Part of a small language model's weights: 18 layers, RMSNorm after each block.
MLP neurons of a small language model. Each row is named by its layer, matrix (gate and up: input weights) and neuron, and shows model dimensions 0-255. Each number is 500 + 50 x the weight over its row's rms, rounded and kept within 0 to 999. Numbers have three digits each. A neuron's up and down rows have the sign that makes its largest values positive.
Before each neuron's rows, "fires after" lists the tokens most often just before its 100 highest values on Wikipedia text that the model never trained on.

fires after: "0", "2", "8", "3", "4", "7"
L5.gate204:544481504510620453495448491526449551525487497485469541486476459529604494564484513517499494502491440453473567558465492491495526433438634560410417470411470484503419441464576532497539524531390444469478494443433565481428548567437506490441405500498520546431475527460394477520430546486564553520596479446546531493539440475507535531443443549437396521542478524531451419552477522531421436453511492437497455515541431545549522501596548473498422424468445450485431498534499567573499539469462560531491527563389522518502426446492484368519428558533567407464518554489435542542510462563505510556445462543588594552499490460522468504466528510487471544483517479462481455543607509517502530558502537429511473605496452560493624601433454534546489441467548431498435521434402575511488569428535492
L5.up204:569479490510557494466438516432514478498448423563526523508541543518478537553530514452522516430447494464515448448454511470524571520478498477398475471532529459538502449470503482516517472507491476571456428532491468464544548538494432554493457529466513507420465452478593527496568534541495522526451488550553542575533428466481517454352377583508520543485456506502427457510490451564448442473499508428493604476544454513556405499553532408650396482540538507439413565529458571559598616538583566498463509418500560411496360534500468573509531506567488511490421465448454554483523435454457555489478547530463566519518582372523550524560500518564470526549543446609539481435488454427492591555477451490490575463480527411490524547490424469523503460414576523473475559473454473433518603453454447

fires after: " (", "-", "\n\n", " km", "1"
L7.gate21:556507441418512436539509496454534488556478574590386445412544501530427485476543502522550517460516467405622541494461528510586479519477538486451571527490520525532496520475390589513423452541504549587437484531491493477469513521479449527555530538670503485509505470539475488475437540448484507502460520504489493457555379505485546604518497568477524570536478507490468360535621466602517530470470560455551512494546565430494538461546561491524380492477459522550477489354457555595545553529613455459560545533601465477424490517469468418548418444512506516543508532429509493533585457471464466463523476594522520428537488553520467554504487545514504466510596508433557551487419479485525526459525563500523534413544434492447504469442438477548533520471536522520390616506519471470504515440423445
L7.up21:543511536451482442453524482429573501579489468515489562501450483551396419550485509471419501513542469515549517544479462535575457500466501534521535577505476523676512453433471636496397540519480524366536519495481501507508477522438478551566558480582475428482474522535514505531478528490549451438525496505490531478553492531473593460502405568438537477507507446478428472451487470456510541495477551547507503491555532442515510555397555487508499536533553441565578556416615621387476503475528511559514519490450431510516489463508439513493517514457484504414526567455604505528483458490391534511566569402524546476521418480589430568579491495399497497563479440536507564406513497479495466481494525393501485371524444556433525499507510473548500597374491570457557458598490474507542504591471448

fires after: ";", " |", "°N", " /"
L5.gate259:491551498473417461507499461616451423460486557508477509417482510481567566551485559501477543530487548549527530410545514483511566474487512450486515479395460505442509473469519484556453466492526476501447500524607379457481509412458555418433506471542477576467439443483490540561577453461528412497544396511465465515425490489521387479470562531445536533411490498509419557457476516530486463437469577525500504459577473438527527581496532496598533479383454443521536443427515532508576493441574432476497545453517480397524547476450650512541479510483533485419568644562530487483445479525430503569531595501439529411508546545521480492610537572478494482552439474547514489315491467446447494547536489546495556464443498521555483566472558452463480483543514523507484571501514553505471483603539404
L5.up259:520585453492386472566452540573485602498576476426507476476518433588620492556485498389493473489454579576549478435506560441531510458533520491524465470475529472451545384526473496520440500519520513434583534585566572433576574508527538513494505438559517500446569472495463540553532530499560443501569555479426507482538510461542380459523496496520488530533516591451523582636434474597464465517510524469467383419523573555475557520479541522509457524537441463558523460554519475552501499476610369567429526487471551485555568512438486505535535458458537418526429506488469563415518493548516423471411529545401473497506490531504490529557538484637457491455432466482528532507451449525485430461524493557567499507510429425561500535465427490550455561572477376528553507519456501519567459550517513

fires after: ".", " (", ".\n\n"
L9.gate397:461524515490562503476507437459483467529489474509508557538495503523466472492504512473532527468564557434541488538480472520545602527560436416491477544635469499518456536570547468520415463485479439551468480462548576452516400615485504502517489522519581400490441523555579549561493572525615517541527395535474502504521574410484440472586484544508559491499517595411555493443406512494410593520503503513491522511513447506536503531455542504520500519540446582462377470516504517451507454496546579491509543561473600508528520538517481490516649473508450526476426503418539579527577469391519549429450498563445522472409524556509505443411454505541417506578564449560598501551553518497517473539513566550518337488555535489509560475458559537472476388461461434602481531566521439455529453427461491
L9.up397:481464539436505554480542544495397513442530514498507614488552513446505424568493399510453502464356458438414478502491439596526546484525572618522417474539468612454570510619525509450485554544477506538495555444511550478516482544467497446423412499530455499531459523476491569517564580587538491439538496476477478539473445499528647471374518543520464463479519450472501500477519491498503554486490502455462508491512507497454521493459396502465451609578510533407429545495540465487585540643467509445531518457565433517515514441475515473536449510382566464496528571522344508508472504454419585520474518521498594439456465498486522493473504477522474549520434432575425398452456540504491478422505535459451455534579475501588586599541518545462497578497507502420515477503468473494482527535444540

fires after: "0", "1", "6"
L7.gate503:535452493392523573549396520503498472488441462519687500505417448423516480568527471468540541456478539468437458527487528466410594519570455429537439510455498487450465496543389558588440462466563482449473553444582536527486445516485583469500556475381534518454501572529555468493432561439544531518483473543530466509553480506389524590457553532479488495514491471466479465479504468471505564527465402486445561469546406533412476437477544438579444512507446470467422467441424528487488500481461468582445516558516475452495482587554505577517508517570452542517530497475492522592461506433524521492473498545574453539556485409461540583455429518533431540553585539546496438542511425506498464471542564532448517524478469560427508566471428463478554579457607476505575435529470571541378583485557555
L7.up503:516448533502515437579510525490442515565567469560554536550424469467450510464451426502437506536452603447511438501454568490401540499403482567419471447533449487457554489421485497440432493462554477519555562488483443498496434569498481523480426610643510529518474562470500412484541534482557513475527559533485522560562534498357558542427323531541555404507542539484592435488415443514466530547443556516513507438601480529428453506571510488496457524493511463568481477446489506485583498402481482439517474532541503475502489453577564488469567492448505539479513513443409573521447521477400471469403487508539495487577426428499518537537519512432491527545443560483492458515411506505487429450459471471435495511498537529428544572525531427493458551490422419517575464483450608522407515605495480

fires after: " ", "1", " n", "0"
L10.gate40:495492513506448431389504500540519580480453494582528579498417543557491474543491453438523371459413541580471442461518471542462449470562509545467515539506508552493564586564518399455429528535443503448536483478524442532478449517476455537544469465508518452441460539466502512467561483471536428396572584435523490449492514524463491522435423550466487504604528495489429577484440498522473514497602545548484409481520483492491471564481544619467440494502540570466522433539486476467366544486483508423543452514504510499590519541524546492558599479398489444376490562440495512448476600405468528566515489449549512522418494559576580501531401550524563511539478584434357474586499505495515557502560551435513522539396484436378494509549509523510381487524517496502484545507516543574521490521457454
L10.up40:418543502541525455490488484499529511533454541532509597489435562581498467532573458563459454481407489459408459476585507483499579573578474459496465531482531452506526505535522409513470493489460482427561527492542479542497491493538528381527441448525484476477494514451378492480601499432550483422651517426492537490514530476467482518428426501553533437616536471522403537477403513512396523494529439489467464381509495465491446608536515531562501381540448499502484481435437560476439503497559478562487473520481381512560536456465550493524507500424501484392488548402507508555460511366456514574549485456535426467420500539561600570481414582562565422482484524411386475565541580481511471536480550500577438510528539537426555497446502502488441572480561496538485506541449475493498485531487471

fires after: "1", "2", "3", "4", "5"
L7.gate100:524518525485396437467523530429534530488480524645478516457542516577609388466560459505395448473489489414482516431438517501463483452447478543528514527477525524509468413478548514425513515553580497539578509482539478455454420494531583504543447413466441482540389533590621493561502590542483490524395469551511540504595465498486358511473456550563577435475522446424498524535552511507427468462580514442487520467457472555497508452480533445460472390485526495487495548498449448502446487466624515543563510472447478465460525382541569487481431492500432501384386475475503530462548511565367544481555454424473451527520516493548520556493503502532418524510378546495521503479486543403462535540533567450554487535522453519483545527484418575401507504565516502566467517496500451453495474480458454
L7.up100:536562553509468441437526476554629453561469381579581455499402479489531521465599445512498525552507452507427441447567420550443508522433444539478517464532480449501516460446463502472464557541363601520587536481584471470509523555521554447497403468531422471453425537523530514539503481452540500503467510489547489480604586546417528465431589413514484468492572494508394464577507435431540542439512632457491571522471482479469445520472551490519469501495554519451497549493489445544462468472489486488503523484447468444548535445508518420546519509507467551484389509509473562560556509507476499507579466505423492575436549546591489575522525551543481532516396503392523537545529606421588480570436478475538534581488532552499539535521468526427469497510545498487357511618485553470483477569552466

fires after: " (", ".", ".\n\n", "4", "0"
L2.gate506:553554428537473468557466409509516503405517515462467482601472493581468485526459390478414534474460499634534512536553501511481514463423564487562489497454495400534467526525485414439525517470534409457467534508472515467444492385524464564487403525493447521567442598364547533581463433532397481585478470465478445500514520471489480533506440595468493461458577527557548572501453581515511413535537501527501438502440493509464489451552502467476484513512504653453470524487499572481475478499469583499489460527517557521451502515564484529545480486514461473552570397477450492601589484563498489426405459533482527395537548517449496550441515530517483597439539530479462411465518488562441474497531620417565567453443477495558538381524539495475432503487486471529520624510482461453501600502531432
L2.up506:538594406483536465487462499511466506526457533461475569536437502513481531460497443509480511494510530539503498537528421499512489397590495470459534560511493434605428542490542460547496424463487493445496573498425476465431593460512490527503514540488543390596486551455402474458527506434470473477528483502516565456476564426546472416498533621532415564603592467534530515547437474558503464415492453687602527468514544532563510509548457456515434492481441476518527516497535466501522564421485634533475476557547514499549502458449419524514545501390463482568512467468601471501601463534424436476472468464549463459492428499533543414489468456539608466395546519570547447460511493540532475508413406465463507524530450570461562552473527499447557517559496524539454539516431421438415560425459543

fires after: " /", "}", " |", " m"
L2.gate585:558583442508529363430436501463441441491508517608437377419442546512555542437525559556486494479422445496469527476496518538474581408604458450528451430495439505530448514427502484488497543569502497498563478510470475516539535455517479503467514526464493493489503543501584560425404552514415520415360445518508584569486496447554584509466458477502496514428559505556517522545431499550512445483565490532528466477523559422523524450582612484583503476479530497575484579555442490488519507563454493539552428493453531529516526690440513489480435546530533548542518567520497472397520436479518502506544548519530616406515479445572523485463545479480461555467475521546460511498534541458519486602478525563503472467587472631457557559553585436514567541567498497542488516571454495493473553544465428
L2.up585:531557484448504484488415474438458546481477612502486489463469453547544470598527486538451476384508466525591485423490491572484431489545577489539444525560467601456512511507427556510424507464444568436622478461530609461487515512575482383530471457463476523470522492503530558524455518594589446491447409497512590540594514462537492476527475445564461454525542581496519525416527462485542506519520540498458448514514612422567469440613556460557483522500541491535504577581506457475529530605429507448478504566495593503589502516433514447479451443488520464554434551520519420483494490504485461487513546450414570450629486457536542531462522503584490535417439549517547453446471564561528446581542578550468539504545507581484526572470540464569462491462546506600538561473445507517478406497380504

fires after: "0", "9", "8", "4", "1", "5"
L5.gate386:458518440462454503479524493534509494460393555541492356552435447475508498475462505441439451463465543492493513531417463452517622493464527567485501516444494519433513384551548510446474525502401553517519415475532513476416490595512506557530536494567583543532536412410498414478438498478499475430579555476506443571447537415542477508433505491456434501564518596504588638462492552461492487434475501524510431460457462593437543477418570484526514430437473409528413428405499468476451595428496565438443516523537466393453561466470503415467481541436546497500471505495480575488424440471517444513479592491523539474432597557551511535499529524457540485589515443410494585487532482516495517536458496499526593536516503488558646547494585503543421457500588490492517537467473543518461510510489460
L5.up386:564489459498586462561515496547465514509494485429479529535490440411503467553458550426484437490477533482490528531437501393454521566459532571558351543434527497433501496518494551561462473528518467464432492449648510446397487632409527522519437421489427541574567536524498472480529418489523486464499475462513520542456497502522489556525461440510463484463430432596529533526494580418481483514465463496477551500515512490431443527479487488456475580529505487400432484454477558431470558428477549454525526499536366483514457493457530403508549450477468449524437490533519548542420410509538540496414498517515543479482445520567595618387511508458545637569538473347547538525433471533484493456454542475482529581575462509545550570430511493522534500485553458515517558526386485465547571559483439

fires after: " |", ":", " /", "°N", " ft"
L2.gate324:378442467432513515526490460560535550433527599528544489473424565512539517495491561427552423442561545497518478469456422553479498478574535537578477503413428503545497524424530509503491388587521590496543506455482569540463437551483493472508496494485459479589462475496599504528540502590529457478550536533551396557457489539516475506522409543541511425397546483406567441461446560452541462382516460563504564509420520504513517434566514538555490501521523463498525474501509470475523478534635498523369518456425565415626627393502508594447509535462417437488477452488497488535526500434498514541531484549539520513522525539538470516503574490497525514404471567560388465461467467501400553487442459556586550430541481513455482607505546496479523507497460536567446540530423572482530541492518563
L2.up324:484507510474399372461513501502474512493447415440518504520507525538515452452460438423499495544388595541541504490450611564514430508447492392542522454513507433405527551394500529455483458511577464439599464570466484460480501442513476503565512521472511543545421495536486510496411452500565426471478431492485528415582505478499476481536468419425441587497510450511426432615484465532471545468529459481556474549455521617513551563584431484555447522580480496485377471640417551436478530522524468484505523510528499517467473508467559551525528463516554477569545538466433464436495539458509447446499469486483603513508493536448482458481551524515396528521434491601509552543500484499455410518414563571452417532557548441540531453565482563443592424382470445528476450535479424515555485515528537

fires after: " |", ".", ").", ".\n\n", "-", "|"
L14.gate318:476510390539517451460468527478529497534473516468583513592526412528523529535552495581626457514440497468450568500501531541502435522501529459395530431474589481615453474436450562489591556476473482550526538494523480435534489511555506535441521483566513520473504558494538527499490468470516484497567506477505481522453548550536461438557533615450463476469465507409586456486486494496519505508481480547485455452449426446526477516406497447557550548597490513516397497534569406510441420552484474475567490502498486553481481470494589497477569502495355506463534490431478501569574432578504475543548578562490518544507573417420523553463474507589446553534567624543487544573456552513500558551497512512409426464480552467486492540468632441397575521443458433541424524523468495590496498671517441
L14.up318:486540551533476536530412496485484492545475650510510507492384497429552528557515487453480478473550514466441405424425518562525508548510508609464451516510571491578524386462570516400541480452558366479536521615510520523528475524527547486510402554461526508481442485565442474473588460461520434456469553488524540514489520436454562529500436460510512443455620524555563485448508453518489370514429434474579458458443393486487403450449477459481518522601474479468503522469472458480550411475546538470473511528471630625530371488593499516469451506493401532576506410505490520510479524545528582495501459535435482512525562527421426571478507535494481508546456536581475467524451574516497430513524518534602511494501521537515474497537511471512462468552471448437532445577558497550529600468513423

fires after: "0", " ", "9", "\n"
L7.gate339:445473504475576493516483549550532560522529497562493589493572518593522552465528561509548572500525532525453468512496573437510500471504507383469535503330529420367480459514442433515547418454444475389443424545472542570504565585510487500526433495555504477516506579411466486581465579482488492585568542481492558557499486462470367555568498514521522516544519479517427525410472568465484465515417463520428441564501519531494505476605395491468525503525493442442490508414531475494467547477611509504525428459503439521545465450596517481495516506524522544497396481492481510572461518501463451598540492423482501446454538503537452547436605489530489507551542448470495577512540444468543531527498520390524454505407565484520615566578441557453464467545565492526502488581470595456467550580540430
L7.up339:493525488510541428493432570520441478543497506499536545506542388543518470544542488593557566552465598505474522462564477482388498520536442414536570574493534479508437510442402453547519442558441421425496526497541549609539523513549488490595423421445513427402353498419513516650450554531407479623518442531469590497426486602462447578583532461550448544441427417583497470440492510496507498475515448503443536541592474484455475585500369514521569487519555488442492556409478520476533497525548458426531454508449450502508434482519431457510532502550464468466487507523461494534459476568530528539467497527564521481536553536524533483472520540561451525482507475474475504495604453391492515497515578495585436469476567457467570548528528518461521508503532503487483625512505435470460562501433536

fires after: "1", "0", "7", "9", " |"
L5.gate676:500441461421552442459540421464425509552610380560519533552528474428544481647592430560470528509511520386502489496505509391490535539503535510420477526510532550496472416530459466428608491485509574467499445516491467432472480467570458461517493425522515502501388566432505430539468506472570485491514492501540593450509486448450503494468509397405493489488490404537525518520443498506540477533441445523403496429612477485529482524476540512538508541440421455491397509507457577540504565508527591516467521595532519455499530481597516484619527485435526445543510494427502390537425523488473415504444508509452541471527564440560573628439465545502535452486513504495525492483558487517519517540461598496477469509495560550470490499537452503610518599457506417448574532488399533502478501607428534
L5.up676:446501518522485577520478362521456497495512523539377560487433453517450441442508479433528445477494539413600499460480522447467533497501506485410364564530554475440492428465480422453550508420567482530586406442530440485422486520520544429568546495495580513425420462530441543505537541435563531430473506439515493510559545416495481524516417416405489406468487400447489463534488482430480538581566487478385510468591481503485458528433503503564448542583508494464444488464505585581487533410522496545492556528562487471488444455529493492440584576518539479501414553459490484578453484510477499536422539469517491438537531492572504524567455531551515465499492527482445546482518477537546503496492643555529470478501508486507482561545543543496526607442537465432541521406415527554612565553415578

fires after: ".", ".\n\n", " (", ","
L8.gate376:683511511500542489510539528421464506431566577558545479420514465507556519484511520454498505508492503460467580490557490507475464388403451502559430518520539456509428469547524488465449470530458395431407519443496557497510504541546473457482597498471491461536482503475414499443526472540458495530527441537398411477462517518456523522489520511517478429558494441502471474494475564584539506570523527535475512499432520552516495514482414489548486493436563481425520436467418590537493485611507472497544561413491430438517447419450465573396573521430474419497441476584440499462507526451510555510470467500448590460497408510584524506439555490529516531547496537452516495634571538541554480604477543527447469470539490528575585432482446484520442367518484561448526567629551574425574484400515482
L8.up376:472528543468493569477483550532465503600410571532486449463526462467529514573618455537518490498481522447460557428443522564477460471473473472546453474574607510493520485572540566431550476494473485515592485509511414540446542580467392527501651577524594460389511483416566528518478535449540440459509479496462525462568482525557556443482460476455560435509538492547521565518386446454425400463505429453561573486509533503468478471461437532474648452483499499579417487504482567548527432572398505544505489489406427550513484513596491474487511452391462538482470484498481503422448494481417520518572492531539505481545427542533510538498495531436512589549460496519552492561415542438471509515447501494530516566501490475472555440466524463624512350509472480534516485573481425436559554460421505

fires after: "|", "1", " ", " |", "9", ";"
L12.gate351:580514469387505466393549564506502459555501469465494538480526518504511475542442517458492514486473507532526527495546488542534515471474364494515400455518381483490516471562484558539495484588512466477548444520496519434480420503569530428546519463444530490477558465468434538574512615537438415564569551557459489549453440544561375566447535427501524541494520524514509567440455477511536445580506548543512509461458523494541403544443536511531464497533502511660489493488486446510528607472399442540492465489533520491554563437521481543572495437549536384496472432514567503411349529433439531498551493492517441408460445559484538550515577547499522486578538476612470486439492594546481592510544488543504606470455470495417487415538569539477470383554537470497540569508452471431464498533553514
L12.up351:570416484444472541489457536544540485540470495591560582513562561394491537569485540449488531551559471518627544447535533607566489473448397509434448513545453494541565453521524633512480473521439581444505547469491422393526477456599597506517426570561503485510497545527433506474556480550463485437557479541441463529508456509511561457418533458488539534497464534501608542579494489468491481518467428522470544519448501543470428456522552529513596533568440462655445488425480463491518533478470395512542554498531583464489506513506515459455485407452528504517514473441454503418408455422499511520493448449522470498457495531512502517504552524467498429444574454588557551453484612545486452512521383547470496579491370521403544432498497477572543400475546514520523566475409517476454453488530506

fires after: ".", ".\n\n"
L9.gate99:497580551589544536494530492513464465559440599545462448453510450463440490582563507484597447500438590484470531459465536455468472458469456526602460510524515455496510576615525606538465415528473551504501517491556557554473497529535507456466513507477456564557474601604459466457492485526436459516536417529436439495545466482494513477585484476497482610432553521520443509385579570442493467501506619483497464470526533553423453490450483551484518461462470566446455450468546480515540560412526490491415429512478501552511523486455464537403462529505536451468549625528465469499479529579501576470494416450561441539479493530460470465500536485440535605501436531492464430514502543518589549427449629583486543623437495531425443593443501519544523468429451558507464467509512578450455614533588464
L9.up99:537430527488511471569493486530554568506572547477494480552437595456492536536534394453420483535519491517535512578572514491543513516479469539515384498445550491566450487556541589442462442587545490627511615594530480497542471525421586477522470537412497398414448510501497532432537534495504467549529569437428472563525583474465563429496566461477540468470593411440526507595497470550429515537592541476449488544515553508449492400482427534444532484491553497507447521522546392497518576537522510531403425496559459477543534580600487495449558467591513455510347448400510539512496485462500496450471591507491496558529487450468489451500442510574514495511470455489454527475561545492567481435453433518430507507473504493538570507405507523427595482437431431521539585523490457434461480452553457

fires after: ".", " that", " where", "om", " which"
L5.gate566:442461470491488541556511407543488506454580561629566551455592473602532567406559462528491577451565461481477486519456532474554477513527554571437486498574510474572511454522445465432506525469583416561532488470441533445501485478508479576453480408534539477584474399430576507510432459520583411548506513517563521500466505526456451581501462501520545509466486444584520458464548514558577473468498598513486479525546504506575549519540482500447470553582475528422462512502506488545464506502397440518532538467530534450420482526574551575528519578442517632532535530512466512433499410573432395552561516541512520495463563423486496522486383594511516395591580545569521506494462515556411452573471537507542454471443497503592460562444459547487515531587451519499473449550514450437481431524587557
L5.up566:446406466411480515395531495552535605501456417583446429495475503503398395659442567592491467564414519601517467537542450522563487562498533521488521534549494449544447486466522509510531465535438555467511489469479502532549388481579557463432396529521511523551501528442595464490512485469458494472453502553583481497551490526518440525417492503510372460540510461493546529590495595448523509553496458501528455446478457498605511431547524466528466497501484561519528403451435381612492502452547465495528558463445456485494432505547510489431443494510509491461579488521612546478500552493507477419547509456491460418464513489531431487498479611519504429610482463440508450536424502535514516514495409530429493517455464410519511517477459458581561409547431492450531563455523547512432556497486591

fires after: ".", ","
L14.gate485:476552447604503496523549564513464507539547510471378470453506480519479577597488459431448528538486480451505408509486480492483491509530460450501539464590543439545429601514548525507452382542531439511579515560467598525430501513554489596457459442397583531471534504532567534506454552497534508567520463494490547647528605533341591558505487496580483414529509539506416487473488424528513480541512577476464465446564579562488457519460516570550485495597468537488444468487491455423475454451524483444422447579550437572523458539490416483502496539544598567549547457461481450435514479480524510556533538508419476644469499482377546489538460579479440450494562471498420551475545462593510475503499551495517507594477557575464507495476446517519491475477549496475502576508486553457434545575503474
L14.up485:449433538495454469449504500482454589477513452491585503520538627492584464539515522564411508539429489502517478510512474625558561476533496481516487442519560449479438414484503538463557458527478525539459493494499568503530512511552460481529533477478422490510472400488464487589516524517559517495526498495487505588529333475528554494502424543425437476401522473566499497496425507455518454486570621443486460482549434483596484419505523587479468574487540468509514552471416485561507558576426479561564553406608552456457548435583538443448482467414453331454450510508543500531485468509517471418583497501584525458568471463521507472491581564563468427514496535381456462502487517596544500514571448556540568492471500493539597493534493527558460484575526506481567493454541524466461523436444370

fires after: " ", " ("
L2.gate655:519435516521512456543584570509520518574545448490537559468557499548501388377414558569460489514492462596483398555480461503512480489532470514487551507479477426498574543457500547498506486511513471425455499496492483548418587501420421487579469438457586475415545592538459540554458534447546462619550455496510515511500556543464455519608450448417479555646478412483549523466481465471466427546512431488460516518443530500453421505550440502560515475544500454558451434464459551413479523488576471489537538428456496475502553442462405485498502510487506476509507519551584349505462485433540521538509553644500567590522530550488485475452506433501541524395465471540437440470476510417501498425371531514625482539524579524459568440498500496595470416527532533501512463461453524445472525504482475
L2.up655:508512544488600448428456496447519443547494555480499595440519416542547515451465516421493528593442582562549509474536417493443447489480397508472564528521625482521584488510473569471559510472505479436543541490532406579518454570603469526572498568542511471459464607433489519475450500471426516441553454604515394543476516518453392581534455541518517502510592469554524581613502499530518530423500516506501493406551549498579442446506448568492425463480426547524430407562411488548494550507434542527500563448548413508463521455484475541575508464482577487448555543551518446572450572447441522428480506463537552473499433559480500501520486470504520542499480510536449438531525538497485568452452540455446505532524491503529418473539492472605479394395521576581429564514425464531488551564505448

fires after: " ", ",", "===\n\n"
L8.gate288:565601506478468499505625605459524516544536543510617542518452479527566608556401514543515519533500586492517627507495502458508548583512477403480561459554484479487481503542500495563461468469566565447539464452518493502415444637536498514474502459533531392429569579466451479525509512491487442487485379474577413493522503477440422503473420590503567520508547549503544639488409486392498476472442466538480461447433424514486389522480524535536552480560465509425577551557518518523523535531585509492501524439454496541351572556472458494451494460435401527488528495437517532543469484465507551505491492481531522508516518500530510454534448489506535469508554533363512438455579420373508568519485511512429508545578454533486453508523436527437500516446487496539517516421482446513518536447481583
L8.up288:491469547449488499454459492593538544533430527510463506455419468530567545425503490500519554531495514536454477491529516559511469485447490464451499575558567575393498490554507600443434474494364492502500500477411533613366489614554450543544497463491557594494475473407539462538528487522406410450499506548568490416524550421549450496470557522522488515503525481573558457520586401426517479377546439576499463546397440469624478500537512505564429522500512525460525600450464550493487520609460487573535488538501414500474474497466398557476586449490523573421504559498422464595453525441536577477489461452482549566520491554486485472534463524491512563524488442386527456563456495549504486395529467520475561520471445437523438452521525456535424508556479438510506555522487509576508560452450474

fires after: "==", "\n\n", ".\n\n", " (", ")\n\n", "==="
L5.gate156:513417537435432516555522513408562502631377511511523471521532549522450513498558463509492527466549565538557506448525486521479526459410580497423573540471502535556591461593493482421548422486493444466457439526510476534604535528474487441492502487524535439548545580501483565455423423459535420460526462537505606514492475511535494456510558416513492462509534449593570471542519502478491522511478478499508512470523423472549522516504512464496464573474455522615520419478515566466496482544544494419523450405608421522378628470615398566506428554522525515509463496489470472529515466481445492508537509476517419474588495529456485557444424507498516579522676524545518508444560513466539546511475529531494490472608427474550473492516412588430515512403399407540505467480460539494512545592527515
L5.up156:569422516556438543444418517490529450503447476553488496512538446483476528560539485506572533571505601514584458476487510500437559500464596450543476499394499504541554480549522521430450424450386424489522591522416530544564515529484522415473610489561553514524530587420463521445442450505609401585561570480555598521552493441434526514554619562446538417506451443521485555512520436537488533532471524619461503542556487510484485502501553476460468558497548537446519489549556561437547530524514498498453558533469427504406542518539536446553408490474471503469501554505568513651451487415497458479551506460517449460542477468474555505540519451497425474575541589418437524494431488372509507552507510528517472443544501452504514557608427513516464526491472499490411597472484552533495489583463582

fires after: "1", "2", "3", ".", " "
L9.gate524:511488541499515376464474502616570546489479612554486447430480531544493507544533543384412452483445537498497561488500528513436602421503510589498514501539462565419427489555486429479420515438502546434566459500578490446363557513517600515514474487565467479502512579488532474591513407562506473521512625593495551463442526511550459523416521395544556482545514413460425603471492512521475524512532543452471458559583424591434482544405481522459351489481560449516575449452494479501465479459529484508539520453483486468480548562466539417517604473484514526492420478552547455495461525443454502530516409526526478466504533537516474506439490658514456556477414503454496476530466463453471509493467437410500556600461484525468483466538499469402465492547487526496466558517525438465438459554501495
L9.up524:463504549463487437427565515493495516503549473497473546426483578579511450493608571492463432486451507504529476428500523528392388484485563535542510501545475546382456541586531476549503517456424566417589463481513528470389497538608587503521516508485547460472537526518519452564496484499576471533452537533510462463495542517477426495480528503579587465599509359516430495445545510519431541532510513477428539469414375509450461508405505483512415416422544482421557550476524520541474497492656521492519527504449507533532576536498538427511432534445476486508333469494473426475462507491500476537495383501467460438520498483556567534497507559558487574487485575463452425567487541414419548508509521470596551586486441538418466455525609562513486506524477451504432527500543521503473459553511449

fires after: "1", "2", "9", "8"
L7.gate574:519495556526533453404548590435409539522543473533495490501451555504498535439523509458512498469569400430526553514449503419485495531509458504598476544481540498618403493511520527445520419481541527544523362500473551577570562496485608459518403495483428554437459545415465522508512468485514496417465541449579426459487531478510495467494520468507463407532485455500662472455529606646506486569537572508527446466528450522471486529452484480444443469507457586544474527426486591475496482513572527451503550427568499536545556465450558548527517465409378515454487469532511484526432451454473474533455476532400436562443438453558601463472461536535477494502480473473553482533592474551509422479521479518549438484521441539505467561448449459574417416454516517597490417460410457513464579526519500
L7.up574:488430389569501564611471429480520429453505453462474515510483509531536632501457543495506453570540507533544444611537471380566454420489508416421451545462457475507423504523534564564503499492450378500484457450549523509401513451466505461511586594441473465455541424564473574583460462481614528472401531483557420508474534525456450458456503532523529511376440536466524495624425511533489463448468507507529462508602568483642472483525478490479438516459556561507473452474508508560560454526564476546538593561504469534559564535499495520427519500474531542486543494459532441578462521526398536479524570531506524476429483525521486488488521493570542504524510464380523561540513475530576506530504439575491510536453442566504519544592420611548540523491457381528542459483531439470465492468457516

fires after: ".\n\n", "\n", ".", ".\n"
L7.gate389:533575470485517544497514489413457566542551567432515471525409409501550466462528477604461533403572437607506578543525528519501504543467587430498565541509484492457439451530469576561455554450518479597444475451507509396558502479495429469454484476391479516527430430503598447559469562523520453580499512431399362497502456587443570556407530533477552534498508522554493595477467557585578490532520513470526423515469480430480563577451520476508473505555554571456427491452513537450470542567442605492498417465531449524497541508494518517448548454496515472496492529510486540451550462518467375516419499569439510444511603533486567440508370580546496504491550518564501549518538493535527531526492461483505505545414511472411501394522568451519481498472593544512486427503472417421536573511490473
L7.up389:486595580544456566483493568520463580571445611539477456515462524481568537474412439554438563582569522460561434539465537510480468495442594402487509461517471496435379458510451551485426441480490533508476476444489535487520489528575474532483518537520585557431524434486565482426498484432488546518473500588507604494488536388504508459478545477366524460453553518539554492474568531482553518484413419482539562479442473492438573482497474506526436509447429537517485482494537510472471470577515429497443517502514479515520433508471484551481484484491607534448506566479488456504520582468478509508549575588468440569577415578500499422479556504569610500529462594559421559522409414488537460535552543638472463526498357420496490517499501438534463496496472506516592540618528546477523601516482507